Part of a small language model's weights.
Size: 9 layers, width 192, vocabulary 4096, 4.15M parameters.
MLP neurons of a small language model. Each row is named by its layer, matrix (down: output weights) and neuron, and shows model dimensions 64-159. Each number is 128 + 32 x the weight over its row's rms, rounded and kept within 0 to 255.
Before each neuron's rows, "fires before" lists the tokens most often just after its 100 highest values on Wikipedia text that the model never trained on.

fires before: " ", " |", " of", "ore"
L5.down21 [116 118 145 135  87 140 118 115  97  88 145 121 232 153 122 107 150 100 110 218 107 104 167 117 136  59  95  96 149 115 166 144 102 112 125 114 103 134 131 188  81 143 158  96 134 109 147 119 105 111  88 112  81 136  93 184 144 157 175 119 154 174 100  48 136 157 140  89  82 135 102 124 125  99 163 144 127 164 121 146 196 133  89 119  77 127 163 112 167 170  84 135 138 144 110 109]

fires before: "ed", "es", "ing", "s", "e"
L6.down502 [ 69  95 137 101  77 152  84 151 163 115 127 123 148 108  87 118 200 155 166 108 132 116 129 119 104  45 155 101 129 129 120 172 173 141 116 211 143 148 115  65 142  88 185 162 136 130 107 134 132 132 141  72 116 178 129 148 149 112 136 143  80 184 142 164 134 137 174 187 169 121 123 132 125 132 172 117 137 106 109 176 110 156 114 126 103  86  99  98 122  60 108 120 147 115 162  82]

fires before: "ed", ":", " as", "ely", "es", "ing"
L5.down398 [ 83 123 114 175  59 140  87 136 176 111 123 140  60 137 103 172 180 154 176 116 147 150  91 139 120 176 136 166 149 141 140 180 126 146 117 105 179 122 135 104 130 141 115 133 180 156 157 153  87 147 121 131 196  65  79 169 150 178 118 130 125 145 147 126  78  96 132 163 149 108  77 113 139 160 117 172 128 101 146 178  83 135  57 112 169  60 124  95 128 116 106 127 147  74 189 125]

fires before: " ", "-", " Candidate", "CE", "D"
L5.down76 [ 63  88 138  72 165 139 155 102 195 158 108 111 137 119 166 111 135 127 112 154 194 131 161 129 119 145 178 133 100 111 159 116 150  97 125  94 141 171  80 104 124  92 149 143  94 155  61 160 140 169 135 104 106 148 146  87 194 100 160  72 166 108 177 125 161 105 167 166 162 102 122 154 107 126 178 122 103 119 167 108  80 177  92 176 171 114 109 151 116 160 155 101 105  52 144 187]

fires before: ",", "|", " "
L6.down477 [ 98 101 167  99 125 104 145 155 131  80 119 132 110  58 131 116 158 100 159 123 121 199 126 180  97  94 142 200 140 170 137 150 187 112 189 151 167 145 152 126  59 140  75 149 147  91 122  89 132  77  79 114 125 123 148 145 144 160 102 137 139  93 146 127 140 117  87 118  97 176 180 182 130  74  71 158 117 135 155 106 127 120  92 121  56 144  84 143 160 160 187 135  91  89 142 154]

fires before: "==", "===", "The", "In"
L6.down134 [115 160 186 118 138 135 134 100 111 105 127  78 123 165  95 133  89 103  90 153 134 122 106 130 102 100 116 106 118 134 100 125  97 107 138 205  45  98 131 129  93 117 170 145 122 125 131 109  98 205 141 145  97 117 116 107 101 130 163 128 173 147 155 113 112 134 141 255 141 192 113 101  96 128 112  93 163 139 128 140 131  98 128  65 115 137  91 133 137 134 148 107 103 133 155 133]

fires before: " ", " the"
L6.down88 [174 114 141 175 138 126 176 133 120 109 116 149 125 142 138 117 147  64  94 147 127  83 130 148 136 136  58 169 104 114 156 149 169  91 125  79 128 117 152 114 174 131 100 130 114 178 110 160 115 111 140 114 136 156 137  96  97 133 177  86 139 134  97 100 119 116 142 101  93 164 109  74 123 118 139 173 136  90 138 142 139 144 144 110 147 156 133 147 112 152  37 138 143 106  74 116]

fires before: "-", "|"
L5.down278 [109 119 139  99 134  94  78  82 158 114 135 111 111 171 114 167  69  88 152  96 129 127 126 186 121 174 174 174 161 125 144 128 162 104 110 161 134 134 177 107 146 138 148  98 183  89 168 147  90 131 128 124 181 151 126  90 131 167 191 181  90 134 106 145 163 152 118 172 150 102 113 161 122  91 128 138 182  91 168 166 131 180 119 108 163 118 156 122 131 118 179 132  56  48 124 115]

fires before: ":", " to", "):"
L6.down60 [ 90 171 146 122 157 107 144 145 159 106 110 182 146  95  96 124 115 168 171 126 149 134 103 129 153 207 118 131  98 113  83 142 113 122  31 140 135 144 146 183 116  82 132 137  64 112  86 148 134 138  69 149 168 116 154 173 229  70  97 132 183 141 135 121  84 125 107  93 139 124 122  88 124 134 127 109  92 144 190  96 174 116 100 123 114 139 137 109 138 130  99 146 170 131 155 100]

fires before: " as", " in", "ed", " is", "es"
L6.down433 [ 88 152 164 169 108  95 100 143  85 103 112 112 164 121 148 140 202 158 192 132 154 141 140 151 132  57 122 142 207  99  95 144 171 137 104  86 154 158 115 181 136 129 100 179 132 153 175 123  94 189 167 139 108  98 154 168 165 141 193 151 138 164 179 134 141 148 124  46 184 116 149 150 108 127 108 182 109  61 158 126 112 101  86 125 113  56 130 142 118 114 149 134 120  74 128 144]

fires before: "-", " be", "ed", " have"
L6.down401 [148 135 138 111 169  94  96 151 124 123 133 163 119 156 168 102 127 120  66 170 138 141 121 196 172 173 138  92 140 143 157 167 141 149 116 127 130  73 145 199 112 156 122 186 107  96 132 164 134 119 171 106 157 155 113 146 232 160 188  82 115  62 153 158 160 115 101 133  94 149 127 109 140 114  76 124 104  95 106 183 143 128 168 130 147  80  73 126 170  95 135 104 145  91 131  72]

fires before: "==", "The", " He", "In", " She", " The"
L5.down415 [148 148 197 130  76 144 165 121 149 108 112 137 155 177 112 132  89 127 139 202 126  87 168 111  96 106 114 155 136  94 113 131 136  97 127 177  67 147 138  96 136 114 173 160 145 132 104 121 114 195 101 134 133 165  97 113  95  87 163  84 140 126 140 103  64 135  78 255 111 177 146 133 107 155 109  98 179 118 125 104  85 117 125  58 120 152  96 113 126 109 105  81 120 117 180 137]

fires before: ",", " "
L5.down231 [ 97 120 115 120 138 120 255 151 173 171 103 131 152 195  89 124 132 158 165 110 130  91 141 105 117 133 153 147 107 131 110 156 151  64 121 169  83 153 116 105 161 112 111 104 117 129 127 155 124  98 140 118 138  90 157 165 104 159  88 105 126 199 150 101 159 143 151 127 129  86 164 137 147  99 151  92 111  67 153 133 113 139 153  92  60  97 101 158  60  98 141 181 135 120 110 154]

fires before: "==", "In", "The", "===", "F"
L5.down456 [119 113 216  96 139 107 135 129 110  88 100 134 116 159 147 166 107  99 143  97 124  93 108 144 134 137  50 108 190 123 138 132 108 109 148 163  42 146 107 129 121 140 177 126 140 104 129 131 122 166 141 150 129 110  87  98  83 110 145  89 170 129 184 100  67 110 138 255 104 143 112  80 121  88  71  93 137 155 158  96 138 133 172  62 115 157  67 181 133 154 155 132 121 132 102 142]

fires before: " |", " ", ","
L6.down51 [113 110 120 126 172 166 153 138 108  94 168 122 108 160 114 114  69 139 112  86 113  72 191 145 174 153 122 131 162 139 131 101 102 120 197 139 155  83  90 157 158 142 115  92 134  81 157 156 135 133 158 179 126 115 150 111 144 164 133 141 110 198 128 112  98 124 151 139 120 145  94  85 139  85 117 131 182  97 103 165 118 115  96 151  83 108 116  93 196 173 136 128 165 142 112  87]

fires before: " |", ":", " by", " name", "1"
L6.down71 [192 168 162 149 174 120  96 127 133 183 178  89 117 103  79 105 151 153  95 114 175 145  88 120 155 112  70 157 106 106 110 129 138 156 144 155 169 127 109 152 200 119  82 161 105 195 151  85  83 143 149 179 154 110 111 133  91  86 165 110 136 123 165 147 125 121 173   9 157 161 105 126 156 142 164 108 129 144  92 148  97 120 151 136 128 120  60 102 119 147 136 112 154 124 140 120]

fires before: " a", " |", ":", " an", " the"
L6.down492 [148 132 102 108 184 138 103 138 103 169 155 120 150 121 159 105  93  90  80 135 105 151 152 127 149 173 120 114 127 137 129 126 189 106 110 120  52 144 104 130 110  81 113 163 103 156  97 103 147 155 147 110 138 139 138 141 153 148 128 115 147 126 116 110 147 134  95 137 126 190  76 165 146 162 142 147 145 161  87 145 186 114 127  73 187 108 118 139 135 141 144 103 139  93 123 131]

fires before: "-", "+", "act", "view"
L5.down402 [ 91 156 138 160 156 146 131 103 129 133 123 120  88 121 128 183 135 108 133 123 118 134 143  93 129 108 174 171 101  96 157 134 184 147  91  89 136 109 146 114 132 112 146  80  95 146 125 115 172 160 136 124 166 156 140 207  90 148 143 134 131 168 175 169 108 119 167 141 127 117 112  86  97 129 116 152 140 113 173 124  85 139 132 166 161 178 104 101  94 107 172 114 128  73 106 146]

fires before: " ", " |", " Sw", " in", " on"
L5.down105 [105 137 163 113 150 180 141 101 121 122 137  32 135 109 117 107  92 110 160 160  65 235 148 157 159  42 154  82 152 116 129 120 111 138 106 139 139 138 112 114 118 192 109  92 154 166 133 168 149 145 134 156 132 173 116 127 141  83 148  67 109 142 110 170 158  60  71 126 124 178  94 147 156 138 116 141 192  75 155 113 114 112  89 122 144  92 113 151 137 127 132 170 134 101 126 136]

fires before: ":", " (", "):", ")", ")\n"
L5.down141 [126  83 145 159 172 121  58  92 133 158 148 196 149 122  56 156 171  99  95 139  95 120 143 128 124  68 109  79 125 176 187 115 157 138 116 123 147 164 118 165 145 156 185 136 197  71 129 125 139 106  62  75 132 133 137 108  57 127 122 195 106 124 165 103  83  92 149  77 125 122 109  92 149 125 113 145 121 143 120 159  74 109 183 118 165 158  57 145 163  79 168  57 124 162 131 131]

fires before: " to", "-", "|"
L6.down489 [222 111  85  65 172 123 127 168 114 124 134 149 116 144 122 128 148 160 171 113 139 131 153 158 152 135 143 196 100 140 119 169 199 139 113 154  90  98 118 186 141 139 135 122 164  90 117 146 151 131 128 120 152 150 107 124 162 132 160 150 133 183 113 110 141  95 110 150 110 105  90  60 150 110  87 100 128 131 183 133 100 147 103 121  74  83 101 120 174 175 172 133  67  61 144  74]

fires before: "5", "0", "7", "3", "8", "2"
L6.down165 [110  96 132 137 155  30 136 206  77 120 133 158 170  81 133 128 111 147 154 116 152  98 147 143 153  84  93 158  71  93 112 142 126 157 171 141 170 128  80 222 154 134 137  78  85 127 187 168 156 115 188 119 134 158 114  81 106 157 147 167 115 115  77 162 100 114 101 144 111 136 139 129  79 173 163 128 156 154 131 149 141 134 139 154 103 106  86 119  93 154  94 112  88 183 108  83]

fires before: " |", "ing", ":", "\n"
L6.down344 [145 139 104 126 134  85 136 151 135 132 137 101 148 182 171 162 111  97 139 163 109 151 141 124 180 118  91  99 134 119 141 140  70 135 122 163 168 146  87  46 128 127 208 101  95 108 119  61 105 157 112  62 150 162 159 159 120 128  62 149 131 138 160 163 120 126 135 149 101 148 119  97 159 172 119 150 109  82 195 197  73  99 127 111 188  97 126  96 146 182 154 118 156 138  93 174]

fires before: ":", " a", "n", "vironment", " |\n"
L5.down340 [110 124 117 122 123  90 203  76 177 155 151 104 137 140 181 156 116 175 124 168 148 140 144 148  90 140 178 105  75 121  63 132 145 146 121  86 133  69  93  96 113  85 167 113 122 155 123 143 105 136 116 162 196 105 115 176 142 135 119  75 112 167 131 168  93 122 143 151 129 132 156 132 140 162 136 178 147 141 132 131 154  80  86 102 116 141 143 199 113  93 161 144 105 172  79 136]

fires before: "0", " ", "6", "3", "7"
L6.down323 [222  80 164 104 132  48 193 191 141 106 171 133 171 167 116 172 110 136  38 110 100 109 104 132 130 105 158 117 101 113 194 132 103 141  99 112  94 113  82 150 123 132 123 135 139 169  62 170 154 124 201 115 140 154 108 119  89 111 125 144 106 144 164 105 160 157 111 119 112 159 166  36  95  73  88 125 120  64 175 111 150 146 102 129  82 151 158 104  81 122  97 119 135 147  95 114]

fires before: ",", ":", " •"
L6.down312 [ 94 125 145 108 149 157 119 103 142 123 142 156  79 143 114  83 114 141 111  94 143 119 160 151 123 136 123  89 127 158 171 170 137 115 115 149 175 121 128 147  81  90 124 139 137 122 123  90 225  76 163 209 134 105  74 145 154 125  89 106 138  75 135 128 102 155 139  34 105 117 136 156 143  89 145 106 147 124 107 130  91 192  74 133  73 151 104 163 120  82 130  97 147 155 109  90]

fires before: "==", "===", "The", "In", "He", "S"
L6.down304 [131 110 184 103 163 132 140 182 138 142 134 109 150 154 157 125 152 162 112 162 186  95 137 165 232 116 126  97 112  66  78 104 151 144 130 169  71 134 120 107 164 177 142 138 132 112 183 113 150 126  81 184 129 165 121 147 114 137 125 181 105 125 142 115 136 161  33 221 148 139  98 101 107  29 163  60 123  85 170 149 139 161 129 114 139 160 109 152 140 158 108  87  83  63 150 138]

fires before: " ", " August", " July", " May", " March", " June"
L6.down552 [153  80  76  99 127 147 186 144 105 114 141 159 179 152  67 109 118 133 101  84  96 104 165 110 120 153  85  89 146 147 193 177 155 120 143 119 128 104 161 118 168 117 122  86 196  86  80 151  69 123 180 162 175 180 160 159 104 131 161 127 159 130 101  95 160 118 147 149 112 134 195 130 138  96 147 109  81  61 144 104 172 138 117 110  97 146 122 140 172 201 188 126 108  99 166 118]